Weights of a small GPT-style language model, trained from scratch on English Wikipedia.
Size: 13 layers, 10 heads of 32, MLP 640 SwiGLU, vocabulary 2048.
MLP neurons of a small language model. Each row is named by its layer, matrix (gate and up: input weights; down: output weights) and neuron, and shows model dimensions 160-287. Each number is 200 + 20 x the weight over its row's rms, rounded and kept within 0 to 999. A neuron's up and down rows have the sign that makes its largest values positive.
After each neuron's rows, "fires after" lists the tokens most often just before its 100 highest values on Wikipedia text that the model never trained on.

L3.gate254,209,170,217,187,207,181,188,219,193,209,201,212,220,172,209,237,171,225,218,184,201,192,233,195,188,207,198,249,197,198,251,171,164,202,229,185,219,191,213,177,200,194,194,188,229,200,219,168,215,179,200,180,209,179,178,192,205,194,191,200,201,213,240,219,199,214,207,214,194,221,232,201,205,191,201,198,206,210,175,189,205,204,181,194,199,167,165,191,167,174,210,181,188,180,229,208,217,190,208,202,201,181,211,216,195,207,237,185,194,212,181,204,142,205,203,188,201,199,216,202,208,164,166,194,199,218,157,180
L3.up254,218,190,196,214,200,206,160,229,227,212,182,209,211,194,211,189,160,196,192,191,200,191,222,215,214,196,165,229,206,197,238,167,186,213,221,197,198,205,201,223,161,193,192,202,201,207,189,227,236,165,217,230,228,232,192,182,233,160,156,231,235,218,227,202,194,222,220,227,200,191,222,196,192,224,181,201,176,207,201,201,205,155,200,189,207,171,213,207,219,216,206,194,184,202,176,200,228,172,179,194,175,199,158,195,180,207,232,202,189,201,218,201,176,220,192,199,173,189,202,179,172,157,181,189,243,229,214,207
L3.down254,213,239,207,198,240,192,204,181,233,174,198,191,188,205,185,220,219,182,219,212,190,174,201,193,195,222,201,237,214,211,223,202,229,174,185,203,209,207,230,233,220,162,197,201,193,231,181,191,197,168,170,217,180,234,186,245,181,212,222,166,207,227,175,239,180,194,188,205,229,196,190,238,178,219,189,192,198,178,172,217,195,195,196,206,218,186,180,226,208,197,189,156,209,209,191,203,205,222,196,201,232,210,219,226,186,187,210,189,184,215,193,201,214,173,214,166,226,209,175,162,232,209,163,235,182,210,203,202
fires after: " De", " Con", " D", " Re", " stat", "D"

L3.gate148,190,210,209,186,171,215,196,212,196,210,236,213,158,167,196,202,228,214,160,209,171,199,172,214,193,191,231,216,200,209,233,160,225,192,184,194,221,206,214,202,208,234,222,205,187,193,194,186,206,222,181,224,175,188,179,197,198,191,205,204,168,179,181,173,215,186,207,175,219,212,211,199,183,203,187,183,195,211,195,193,209,200,212,161,187,194,195,207,178,186,200,189,214,211,182,189,232,182,187,204,207,224,216,191,237,202,254,166,175,194,217,199,188,221,175,207,190,183,169,244,216,202,176,195,195,209,208,177
L3.up148,203,219,234,227,221,202,202,245,202,165,183,195,177,159,216,215,206,205,202,192,201,200,190,213,185,201,221,206,195,197,233,158,240,203,196,175,158,208,175,203,197,195,202,206,244,188,212,201,222,197,205,184,200,221,202,210,195,215,202,207,212,184,181,183,228,202,220,204,204,199,223,220,173,203,180,197,192,220,179,197,209,198,204,216,234,200,217,220,211,179,185,191,170,218,224,168,197,208,180,211,193,219,190,195,216,225,222,183,188,193,188,199,225,159,248,199,215,217,179,241,228,200,224,223,181,188,198,206
L3.down148,194,209,187,188,198,191,203,166,178,196,196,230,208,194,196,227,187,244,225,207,172,207,193,193,212,200,211,248,200,216,210,204,205,193,198,213,192,202,199,197,189,194,186,227,197,215,209,232,235,186,201,216,204,179,213,193,184,186,168,182,212,174,187,209,189,209,222,214,212,239,206,178,200,206,220,182,203,185,228,214,201,186,216,207,205,207,203,189,146,235,185,203,221,223,157,228,206,162,218,192,218,214,189,187,196,223,159,186,196,209,203,200,230,217,172,174,204,225,194,221,191,189,224,190,208,206,213,167
fires after: " f", " in", " K", " F", "eb", " new"

L2.gate210,204,211,226,222,209,258,183,206,189,244,172,187,233,202,178,184,167,235,235,232,206,191,181,205,212,196,227,209,193,202,201,184,227,210,183,209,180,200,176,192,179,241,189,237,199,225,193,205,211,171,225,208,219,207,188,182,195,183,191,205,217,213,184,227,186,202,198,205,195,198,202,222,203,234,161,206,195,181,222,194,183,175,207,203,161,213,194,170,208,205,190,195,207,193,246,178,202,221,182,198,219,229,169,164,191,202,190,194,207,220,226,193,177,222,185,220,202,172,178,194,175,187,198,201,196,207,235,196
L2.up210,186,200,207,214,196,190,212,213,196,208,206,202,198,210,189,224,209,185,239,250,219,230,182,185,226,194,225,188,213,198,181,201,196,208,196,198,211,186,197,187,161,213,199,223,237,217,187,181,190,237,241,208,195,234,186,219,212,192,225,182,205,194,181,200,246,178,212,187,205,185,204,199,199,213,177,208,175,234,209,231,235,172,207,211,223,200,202,167,218,176,189,179,188,203,204,177,174,199,209,207,191,201,178,166,197,200,186,235,173,205,187,187,194,187,249,227,202,181,154,188,229,178,243,200,180,191,209,198
L2.down210,202,206,207,195,221,242,185,223,187,219,176,188,217,215,174,219,192,189,236,221,188,194,172,196,199,225,227,212,163,180,204,196,182,181,199,172,198,205,174,212,178,190,244,204,190,183,224,221,236,167,228,188,213,172,202,179,182,206,197,221,220,189,230,214,166,166,218,208,204,201,225,226,189,208,206,188,223,169,196,195,171,147,177,204,193,204,204,198,216,228,212,223,173,220,191,201,215,231,179,186,233,224,189,187,208,210,205,180,172,165,175,198,200,198,196,192,223,190,199,200,168,194,201,194,202,181,222,142
fires after: " G", " K", " St", " V", " F", " Ch"

L3.gate166,155,206,207,188,227,217,233,175,197,253,222,181,182,218,154,255,237,206,218,209,192,223,189,210,189,210,167,188,166,198,175,193,177,176,227,216,216,219,195,226,188,200,215,165,228,209,190,197,168,195,244,171,194,199,187,208,209,211,154,202,222,217,208,188,186,197,203,188,199,209,187,220,162,163,208,205,193,197,199,196,209,197,207,194,226,175,202,205,183,200,169,183,200,221,222,218,207,207,183,169,202,210,202,160,185,200,226,184,243,180,207,184,216,184,207,175,208,211,228,191,262,170,191,172,191,182,209,202
L3.up166,239,244,233,185,186,209,206,190,199,179,186,185,210,216,191,191,221,182,194,198,192,235,201,213,196,234,191,176,195,212,209,234,186,224,211,209,214,197,203,231,223,189,215,201,208,174,219,190,200,211,205,172,211,227,201,191,206,184,185,182,178,226,187,199,189,209,187,168,207,215,216,202,211,151,174,215,184,206,217,194,225,167,248,192,202,169,193,191,185,186,230,203,210,251,196,160,188,213,185,218,194,226,226,168,207,218,164,193,219,178,212,215,183,169,181,205,183,203,200,194,208,201,217,192,190,216,192,214
L3.down166,211,214,196,175,154,160,202,190,206,193,207,201,216,169,228,200,214,227,191,202,211,206,226,207,224,184,214,202,221,235,169,223,193,172,189,174,201,215,202,171,187,223,177,183,189,210,159,201,198,212,192,207,211,185,230,191,191,202,184,142,193,233,210,192,191,228,199,199,186,170,196,198,214,188,222,195,223,190,204,211,184,228,186,185,189,193,189,189,202,215,242,176,237,170,215,184,213,210,173,224,227,177,213,208,205,193,188,192,205,207,214,220,191,209,206,250,189,197,178,184,223,213,216,200,209,204,196,194
fires after: " B", " b", " W", " new"

L3.gate255,182,194,206,164,214,189,217,218,214,197,237,205,179,255,194,168,199,193,194,203,198,213,199,202,223,201,229,237,201,187,181,183,210,206,200,210,209,211,213,231,163,195,209,198,193,182,191,180,203,191,211,210,163,219,179,206,189,208,219,210,207,195,188,170,189,205,209,191,239,231,221,170,189,210,213,188,182,202,239,197,190,196,218,181,168,204,204,202,246,189,197,212,188,208,183,166,203,221,224,242,192,183,200,203,218,226,207,223,193,224,198,130,198,216,177,190,195,192,193,211,211,216,217,185,220,196,216,212
L3.up255,226,172,212,195,200,189,190,215,196,211,198,228,176,175,212,222,215,190,215,214,231,229,166,220,204,182,215,198,223,191,200,207,176,233,238,232,218,184,219,242,191,194,238,211,198,215,211,222,209,212,177,209,157,181,198,226,201,213,213,210,208,175,238,179,198,215,200,207,205,211,224,209,215,193,220,167,176,211,213,184,214,204,223,195,174,213,166,188,214,182,220,186,192,229,219,207,220,194,210,203,183,206,224,179,252,189,205,197,232,223,166,162,180,220,220,220,196,188,202,176,193,181,162,234,185,195,216,198
L3.down255,173,204,183,185,204,203,193,154,204,171,210,198,185,256,201,228,187,180,221,184,213,179,171,212,226,229,207,189,179,155,245,182,197,183,196,209,197,216,177,239,176,193,215,210,212,183,217,191,224,210,200,191,196,216,238,199,199,231,219,214,234,174,219,180,181,195,228,197,219,220,198,166,191,251,201,187,192,200,209,187,196,192,194,233,163,204,165,194,165,158,198,206,189,193,183,189,229,213,225,179,199,199,207,186,208,223,185,182,227,227,226,200,231,198,159,176,220,172,188,203,222,229,168,188,206,217,214,173
fires after: " I", " A", "_{", "r", " Mar"

L5.gate595,216,216,194,201,234,224,188,236,187,200,211,225,201,210,196,198,205,173,202,194,192,224,187,188,213,230,176,218,197,159,208,202,203,209,178,214,223,231,189,152,181,209,205,204,192,236,207,169,176,203,233,214,168,205,220,190,190,212,202,201,216,203,217,221,229,186,199,211,198,204,203,209,191,161,192,198,190,184,226,261,205,224,261,238,203,190,188,244,162,200,220,201,151,180,212,178,204,176,226,211,209,202,191,182,219,219,191,210,225,188,195,166,189,183,253,202,161,211,208,238,214,223,207,229,193,232,195,199
L5.up595,176,241,193,220,221,193,185,220,168,174,197,224,191,238,202,188,185,216,203,201,222,192,197,200,216,204,200,203,218,222,168,225,208,201,203,218,215,217,217,202,170,224,198,179,207,214,215,242,208,189,206,199,193,201,203,187,211,260,212,182,187,209,169,191,202,174,180,200,154,207,225,227,229,233,163,225,191,190,206,174,204,216,213,227,202,207,192,190,194,217,217,199,236,161,162,207,186,239,201,204,204,210,223,235,216,252,201,201,190,199,224,193,212,188,194,203,230,191,238,201,210,213,212,193,216,192,186,211
L5.down595,248,182,217,179,204,243,180,197,192,204,195,192,223,191,214,199,194,214,177,218,193,206,219,196,198,185,211,177,221,214,190,220,202,180,193,184,210,192,198,242,171,191,173,184,235,194,209,201,223,190,182,214,181,212,211,193,174,203,198,164,167,222,199,191,181,234,183,217,186,217,162,239,209,215,194,217,184,167,207,208,155,188,188,159,159,198,192,247,176,198,213,164,192,220,241,210,205,200,197,182,204,195,191,202,215,192,195,193,203,190,251,181,188,232,213,230,205,214,189,183,183,190,197,217,185,191,233,192
fires after: " g", " b", " G", " B", "B", " W"

L6.gate310,208,214,203,183,209,193,221,232,194,204,206,196,165,201,179,164,180,181,207,220,203,217,232,171,192,168,201,197,226,203,209,222,220,190,212,221,207,237,182,208,190,197,188,207,159,200,197,180,212,227,209,216,178,205,207,194,225,216,173,179,224,186,227,183,213,225,194,221,209,191,183,194,206,229,212,173,175,185,182,205,202,221,202,211,178,197,187,183,174,234,201,165,242,204,177,200,191,180,233,179,205,185,194,184,203,242,213,193,196,199,195,211,189,149,222,172,206,210,196,206,226,223,191,234,231,204,147,195
L6.up310,216,212,181,203,189,194,192,230,198,210,214,188,200,209,180,235,167,189,187,182,189,188,199,176,228,183,180,207,224,239,200,200,179,165,199,202,188,184,178,178,203,205,183,237,194,176,234,186,216,241,203,193,193,235,241,229,191,182,164,211,204,196,209,207,181,239,232,214,214,156,195,197,155,203,217,199,201,232,219,225,217,172,166,201,202,165,188,207,197,191,203,196,190,192,220,213,180,217,214,217,219,195,162,199,221,223,201,213,201,212,208,199,171,163,202,205,222,198,223,180,206,213,233,204,205,179,192,204
L6.down310,191,210,178,207,202,184,197,226,169,189,218,214,242,201,182,206,164,202,193,220,232,202,184,188,242,200,208,187,193,207,229,199,195,193,217,213,245,155,160,171,204,199,173,221,243,216,209,253,184,213,202,204,242,186,187,181,195,212,183,195,201,180,209,216,181,175,191,236,226,207,216,223,226,201,191,187,196,236,200,225,225,164,179,203,215,207,234,204,196,223,219,186,249,188,228,176,224,205,213,220,216,205,157,204,220,185,183,216,219,215,211,185,180,227,217,191,208,228,196,198,206,191,193,165,196,183,217,190
fires after: " D", " d", "al", "ot", "ad", "ell"

L2.gate321,244,186,161,212,208,248,183,215,188,183,182,221,225,179,234,192,179,208,208,198,245,216,224,176,183,226,165,212,232,192,197,202,227,206,194,200,236,184,208,177,205,189,209,204,197,201,242,177,196,225,160,210,209,219,172,214,196,196,168,188,227,197,214,223,200,220,198,201,196,183,236,177,196,221,183,177,160,210,181,202,214,210,199,208,212,197,196,185,217,202,207,205,207,211,220,236,211,210,230,213,205,172,151,218,193,214,198,198,205,193,194,232,173,191,220,223,230,177,221,225,183,172,214,213,218,220,189,198
L2.up321,185,173,195,191,224,178,187,233,170,196,196,219,193,230,184,227,188,200,195,221,206,217,208,148,185,216,179,238,207,219,207,204,210,193,190,196,184,208,183,170,178,190,198,233,178,208,244,195,205,209,168,224,218,231,180,214,197,210,173,201,207,200,207,213,201,214,167,175,216,201,208,192,194,192,180,176,172,238,195,225,248,207,211,185,221,196,180,216,199,178,211,233,207,193,205,235,193,219,210,194,187,182,167,230,235,230,196,194,205,172,167,230,185,191,219,187,189,164,204,222,186,182,219,223,191,191,177,166
L2.down321,194,207,184,225,232,200,211,215,203,207,214,216,174,210,188,189,189,213,183,197,166,209,205,174,210,244,189,211,239,226,202,192,189,175,194,176,224,216,202,198,154,183,224,212,207,203,238,209,199,192,178,196,198,228,195,212,184,224,186,213,206,213,235,220,176,201,173,225,219,188,202,211,207,217,216,183,173,181,219,216,220,163,190,159,217,201,167,202,214,199,216,208,231,191,230,203,222,179,216,178,215,233,193,239,220,204,202,175,180,168,188,184,185,183,220,205,239,178,186,200,194,192,206,208,210,222,153,198
fires after: " D", " d", "D", " m"